config = dict(
    n_layer=15,
    n_kv_head=4,
    head_dim=64,
    d_mlp=1024,
    norm='layernorm',
    norm_place='pre',
    qk_norm=False,
    attn_scale=0.125,
    bias='none',
    tie_embeddings=False,
    parallel_block=True,
    init_std_o=0.0,
    schedule='wsd',
)
MLP neurons of a small language model. Each row is named by its layer, matrix (up: input weights) and neuron, and shows model dimensions 64-255. Each number is 128 + 32 x the weight over its row's rms, rounded and kept within 0 to 255. Numbers have three digits each.
After each neuron's rows, "fires after" lists the tokens most often just before its 100 highest values on Wikipedia text that the model never trained on.

L5.up1008:135092084123130148098115072151121112137127105134127194191122045169112103109098136157121158125142149158145110141138191064110086106126156130132128208125157182129088073120087138108118044074105105140126125097121119193128138151090099107085134125134132165153163046231124102105138125139082146117090077147096130142085143168099100090108107123145177138139118115155123132113125120165191089128097124149155125105134131107161169175091199174145132101117142122135152155073073134126173100079206131121096143114145097089139133152172153108130115097124155072085141117199163132133117121176121082156
fires after: " H", " h", " l", "y", " t"

L7.up705:168118142122181105133130110164096075146090126167093162081099112082132077124181137108133144113131128112101094155169163111146164165115109133061143098134159202091088161138144117144152122112134167155089104133134102125067114183127147156140089110128110121146153097084138121228163088139103143152167170164073081163102104128098173117109164099180059135100142154152127109150175142163130131126115108162170111147160093110109085099169143128080049154159075160131046142128096103154108177153181165141128133122166115108126108145090099119128116127116097092139125130077117136068085098182131118109
fires after: ".", ",", "5", "om", " "

L2.up597:155133191138125140190137143120090127072129158139143117118079126140143082111136212189174110103166076142126106160107118135108152118107133154146192087130141151090112132195139180138153134161156073113121098107145126129093125119131145099107091108117115118139134139190055083198175101105155096077120128137165035128129119088139105118130126149131096144148129103190134088113126164108140156109083151131143166099057080118106163158142169107136170142113092150155136084095121192111142138089069080116147124117108109133140105058158154163166120115150130107123133106096108159114096083255126137160
fires after: "p", " r", " P", " St", " R", "st"

L5.up222:166110090169071145071089158105160144165129115191163147160179120120159108126151113078126095110129174179125105110142150094129123103182155138107089100164210133094072146119114113125189079100064159141109124077110094115125135140073130142168196145135043186111150080162092160109103171151132150114084094128152197127139114128072117135114133119092212128063195106141219081118135131147141196121120087078132153114129118071147113084104126163112068129108110055132081095132120103104155142159138150179064135084179140149121128141157092219084141124118119123163140114178148115100078088152127126134
fires after: " H", " h", "ar", "ig", "d", "A"

L5.up549:195198142108203105161166155063105154092163147129122068149118079092091105124169126096080126167124080139146120089092152093072083147128147179149138069104084101135182190122102138179112115073144115109161113113115162126118082111114135143170139046049107145135135187208095163152159113110178142124090130129182089166169115124152145135117179163173141158168087153155146110099146145117166167120075120156135168120133123160143186097124150115118120145116172139134120112113126109065094131134128150148134149188151164126136101194108089110102126163107089131100121160198148061103117158088128094104
fires after: " f", " P", "r", " S", " v"

L2.up158:136071158115130126143140133095119055043112224157135166123106169085098135141093117139082141096112060144077130181162115116127073075101068147105154082182081150160169125204096152212106127139133141151145140178164080129126106111110137093154136124142106148125099105149100144149180118133204165111163102091095103163161100056191122131116133125103101086079103064143155091140128184088104162143085111114122077134128103090156139175123085055162146092145161119202118088126127175128177082146114123160140141194136114139143133105169114159135166116101152130124137148138144077100128152092143161062
fires after: " P", " e", "P", "p", " Q", " S"

L2.up711:066119077172131090051105120135124121093132138087224094091130147101096168113171137073118128176128082122126101101122147171163142127161129112147165060158142103137129086147196120103198125134124156143129128159119157089128131180161119094142141064108122162175164116138142163097197164139170184136060154116140095109128181133114146152118090164091117151083156135114118130178192097132085127107074116132103098157126148146118163094190172160077101045106115134105132101076133151189107110113121103087117084153133104094149157101116088159113146121123212144127139120131164149128057158149146104042
fires after: "ik", "is", "iz", " us", "ut", "at"

L2.up233:138104118162121144108113151093125150114146192183170100064126098151084101073129114101135160108108100135111119157119092085162182134092130196159115111088083172091179129142124085102158120146130133093101131139162033101114141152121099111141133068098119164068146123108118149113133142126177170136143128085176135090156099097130155133144105073106133135123064112152109089166154148158099159167181120124132119169092056066104162168145197143124154098152097086179132046158087147150179125085097065102121096097120118127170155159167125086174134128057116157110122142157101143131153098146100164132
fires after: " Con", "f", "iv", " P", "ign", " elect"

L3.up658:128157106171148177111078086079147103174122095126148114134184136157135154142217186116182110166119148123140104131094140076105141134098089174143111099082137133131108162140091115063100168110112162115150108151120134108140097148157100107099167115141131127121131185145078181126113098154117167138125170087071139120137121158110112102199144150117089086165139079163108169149121123181121131116155129113146116121104167095171157115083073150160081118140085145146127133154110125176103095150107124147072189148129129125129116200111145091089122131076150086113133072113184116072085161129067166142
fires after: " L", " Br", " f", " J", " S"

L3.up877:086062136133124122086107133147132134149133136163152141098131087134144090098157103078181141149097093156120138144090143148145206148118093183143120135087123147140127073050107147117134112103135157142144129087137118144221144183165150094155126100138147145141150117125171146144137198120187133141111100082119094158117112142097187097150082122097137148121152096131141115106202082113104163133126156152126094150157102098131160053148158133153156162165094118151061106113129119103098068090180132152181121086128085088132159143086123154139081120101092134177142108138137110105122128192129061127
fires after: "at", "f", "ign", " g", "hy", "ec"

L6.up448:072113103101157138102144159128112155090164179133107112156102197141154153154083096156145057199101092113095101076189158170150193140108103129086161137101161112201137157111067132100105158136072142144192066099132123154141188174124139164140117096149124130074143104138117141074178129163184098086098119127103135153070126096151103093116100180068098092105123141094080206110149160176112129106109118109148175131176136133084081118200135169123162117104123144104145133090121139130129156103132120096088101067142133180137116113118147094115142112081084180148152144160096127125112129148080143075
fires after: ",", " |", "ist", " and", " l"

L2.up562:111108096151138049104155181126072106057143136138134124084109117133123141210128181165130119154130115169115132163123158099126154140113120131134158138175084161152072136138189111123192141059123146105082128142191124111149122107118106130173160099183072129141086108143141149121117120137158094181122160132096105087158092133141131224160209132122144176079154143120112098136154176086161103114083111106182081106072132075149141101127137172103161076178088113089157145093142146086157148158098118090112135110157116123154090091134114124103148092161143172120074166128106141164115173077116181085
fires after: "gr", " s", "fer", " S", "O"

L5.up748:120145147040147160074158119131143129140139139113153048119146096094114103138126110109155096126119098181109205118098123108091177102115162063110117151220080120159106078136106151143125107077076118141094134121163109115122070156128103083150150167106126116056173082137170122116111105129107125131140093176144101074132125150137109153118109143126159069132161128047144100113130136162189087144168096198156100114139110131199153095122118164207163118138115104134130148152106099118104113158083143136098150115142073129113152172113146148084180118195162135172102142104089222111126161113099100134
fires after: " m", "o", "g", "l", "h", "e"

L5.up315:084138065100125124064138122180130124137078120189114211140109138112099104125115142126085138125112128080101146153091111152137192125129172078096124102159154153165091121082156150179110159152133105155154117164160178177126126188198085127184104106132088162080078095135105116107169165169107191134128101120074203118181148142197113107099129156154111104113138099112104145125134090057113066099097157179121108129076130110113159076159159179084125121142120139085087117153118059079117166141149171180104130179146141124121124144147128127083099120145074100102106135084142097091128121130142198080
fires after: " m", " s", " Th", " M", "O"

L3.up959:171147173094166158116104137141184135143142086157129141097101113086059178131106121196094140138147118126108106142129115136158141117157128182072110183158118100146119122108115138111143162137120164143131135120122181193126139151175109106157149110043145173143089120119098148111133135188164143154134141197115147153084127124107134137064094112119187116190156199121164107168165093065139112134111124127099093087084080144166129143167159135118120138118186162087084084151160151121126108194127111162148100109191098125126122124176137137124141057125171114122080163059165046042119093183157117124
fires after: "ord", " m", "form", " M", " C", "rit"

L5.up897:107105081064160118125150125137129126133129156117110157092095122163140154133148129086138136095082125112082149159155149134070175104162192139080058108135119179126157129085181138143076091049168117099120135126131149089164123182126059103124116145120086146106110126096146236129134150191162085096143110102143167148143059159128148138113119097168192148169111154080062079129085130080138102182120132099163129103110058095137127065160115158121106128103169164093124130114152163104150174075152119167144148145135129131123129167175159113131173125194113139101178074158113150186111149142135162096
fires after: ",", " cl", "t"

L3.up116:153174195110122188053127120215207128113159151165127145139144117146135104099156131120184159119093051107154105142161120136106097109147077121095115122117093135136131149147154131124145137108116119143117140140139080117126165160133216154128076094121152089138100116157158129159121110129120113109142104083128169045146139118084120127147083176113122185122094094137148087106100125119103123085131155142076194080151123081125104048151072138118103123077168132180103140110148120156154128123141114104187136142100160138136178194056130209167160076113147094071098124082137089157125153090120139100
fires after: "od", "w", "fer", "ers", "an", " V"

L8.up517:118115074104131121151113135131116120159141166113122150180120140102027134113117163136136146144109119118155109118097115179120119156122123116192100143147140181162149132137162139171109135043182178153172114107130043153129120107101150173110132143112104102166116185071093052102148156143120138075091119099077176101119116133156131124155117156145108135043148148129107147179110110132167099144173107120143192164179155116128129099101099163123201124119134126077125141075087161139115088143116054065168124090198092147150109167150088136144114113090080122119173105142103149101183182163125111087
fires after: "ar", ")", " M", "ap", "as", "ort"

L5.up853:173179073125182162124133155118129070145179085110111170067104159136113097147205072144171084131153131111142079107081129104136107117137074109141090169122136111097108089141135112172100127181132116168131063085102057146114116147070147093150152196121171109080149157156135151137104152140127168104121166111098168111123137159142138126134183114172129162128175152153150146147087118129142128140125101119172110113126118147047111113140037170108135089124072070129108110097127138184171077132093109110138173088083144117157153162140137147148126155105141114145097150116185099136069137063103183135
fires after: " or", " Br", " man", " L", "am", "red"

L6.up981:111149125145225152126130147152108154109118145106112165198084151168155080206117190072129098091092132133076138129170162069146178151150102192079123064063100159203062131125127137158143135167115107132095135093120134157134145160095100167150149120129104150091192106110110162140157115116133090076092146114140101075104085119081149130087177133112154117099121193136118113133120150084142143176097132141097166123134069081131080104134099142075148135138107166128079104103042136120121173126087106148106112088129139119138087142119191114088135094136180123144139162131124162108109121134068179113
fires after: ".", ",", " that"

L3.up613:140088182124138120081115093202131119104127084075069136103175171161114119163101113142096151168107139172116070161082143108110106150169108137105134123086126139092149143104104055184167097072158147133125135173131148096148158151132198096148027165180137054136132152107126123091117105117119164054137100089177144128131136166192113171103092078102127177063104122096123129106116126125132206075156105133065094116151153091118122108103172178081086168148136136067134185143136075115148120140164082108166090157190096106115138136146108143135101177061112163066136073079110111167077163130113149094
fires after: "le", " le", "an", "at", " f"

L2.up112:148143107132130096115136158118164195121138146129089114147189115111118127148109112138078079086093150078161121136146137081129169086136148132128166116157113124168124128113194112124154141072158093191112159124151129102110122124134156131171075056160068099176130116094088153164129100120163127070177145108161149119162091085186112211186103179108081142103145154134147114138174161142139137126066105147132097098178129141094151106145121133102126125149100082140140135098114140056135097047139092086175146161120076118158112189156122119143107157071082134087145137141147095133078110112151162139
fires after: "gr", "r", " S", "n", " Ch"

L2.up819:138123096104121156084150150091121099115166104176145175166089053135091156103123106125122104128129115108195130135144098127151135188095121154042173098130155109208076173153158124149132117187144118098103102086134159217190181081193120058145083073149147086125144072174078103139150167163162122137147113132149185162095118146100149138145122169121125136114135125117094138150168111143107141089123148156164101089067101126133163095102131162144138147185103128113145087168203176085076147178166174143084141155168178121133135114116153139057128130095145145183124197100174077130124156185095173101
fires after: " m", " H", " M", " h"

L5.up765:153175065134207131089098140151155145102143054129135135172085070137143150120097149126095113111082121139173140140120157131120136097057124130162172144147121159114097087144060106198210113171072108102128143073086130121086154149083150097180137151152104161087078114166111065158110154113045132095127095136102178158125171178119101162185095102187150164095167159151107101154127121107091120166111156070114179096132136157150098145131176130112119082150167122134177099079135144145145145134201079154158111092125099123115136133127173159084131147096132140101124126110122151154094176097159097178
fires after: " l", " h", "ar", "ig", "ver", "."

L2.up964:105131089160142115070113074150156135126141118167146156123059125123096161136083185118149135090138096101144128095108166112127152118180112100122115103122138114144098111111124072157117165196159144084111123140172131049163091107167159132058166179110196160167125094155114115137155141116125144093113162112141134093093079091162148142093116154148139097087162101130106149161116125115080100102179118085088110154158207198202119077165080134118172156134096118074068130153137176185149134139104093131133126197174111106104165091086068098134144131185188111119123116029105151071116097076163101073
fires after: "it", "ut", "ot", "if", " s", "at"

L2.up599:108132114125051142093160131132078099106139168156085127148158176156117107158080159141119108129145161077144129179177113200116167159123083126126108063137170184163147109155169158168148113165125103139136093104165119066150194121129136141120128106144086122106109148128121103127117089090162131079121142108210105176129074072158150156168103101102144118128108036111097079132129122136120164125121118164130098128048128086082175131177124111173092070094081066179107126173150156113135086162183122153148092146147116098112107135117217164136095152144168141136179116131203125097133111146101087103
fires after: " C", "p", " w", " p", " P"

L5.up981:073110103091127089114190117114118171102159146112134084143161135154130063129172153108077135133121183191145146120115169132124170115147123136125124158159104190143074171116133096088135057079133098087182075140151170064113115113108079057117123166161168119155104107125160084154219133189138124147131067206171106116130154081146108081128165168123128123098151097100162144113118097095151133156131068136165133113107158137117142162100099145141165117155128117162160125119071074181117153103091091167101176113093134105129127149117116129102135174080146150106143063116098138113080139154146145146
fires after: "oun", "ist", "e", "h", "ar", "ro"

L6.up980:139152151161198137115131165090107117127143122112167177183105134162152071104077097120039123150117133127086130120124152091143150185071127200144140106107101146151140081151161157078079159170087149114046115133074147126180093113113109144137130120151112129118110112152124094191149101083134124148115100166115125107100119131113124177169113166105140126131192125114121099152065121145114132121136048165129113125095124136121104098163173150086178072111176162150104130130083105066145112124143137089114128150133102110142073195139106116128122123098182153088142184131137120174142062108099160123
fires after: ".", " H", "O", " B", "e", "p"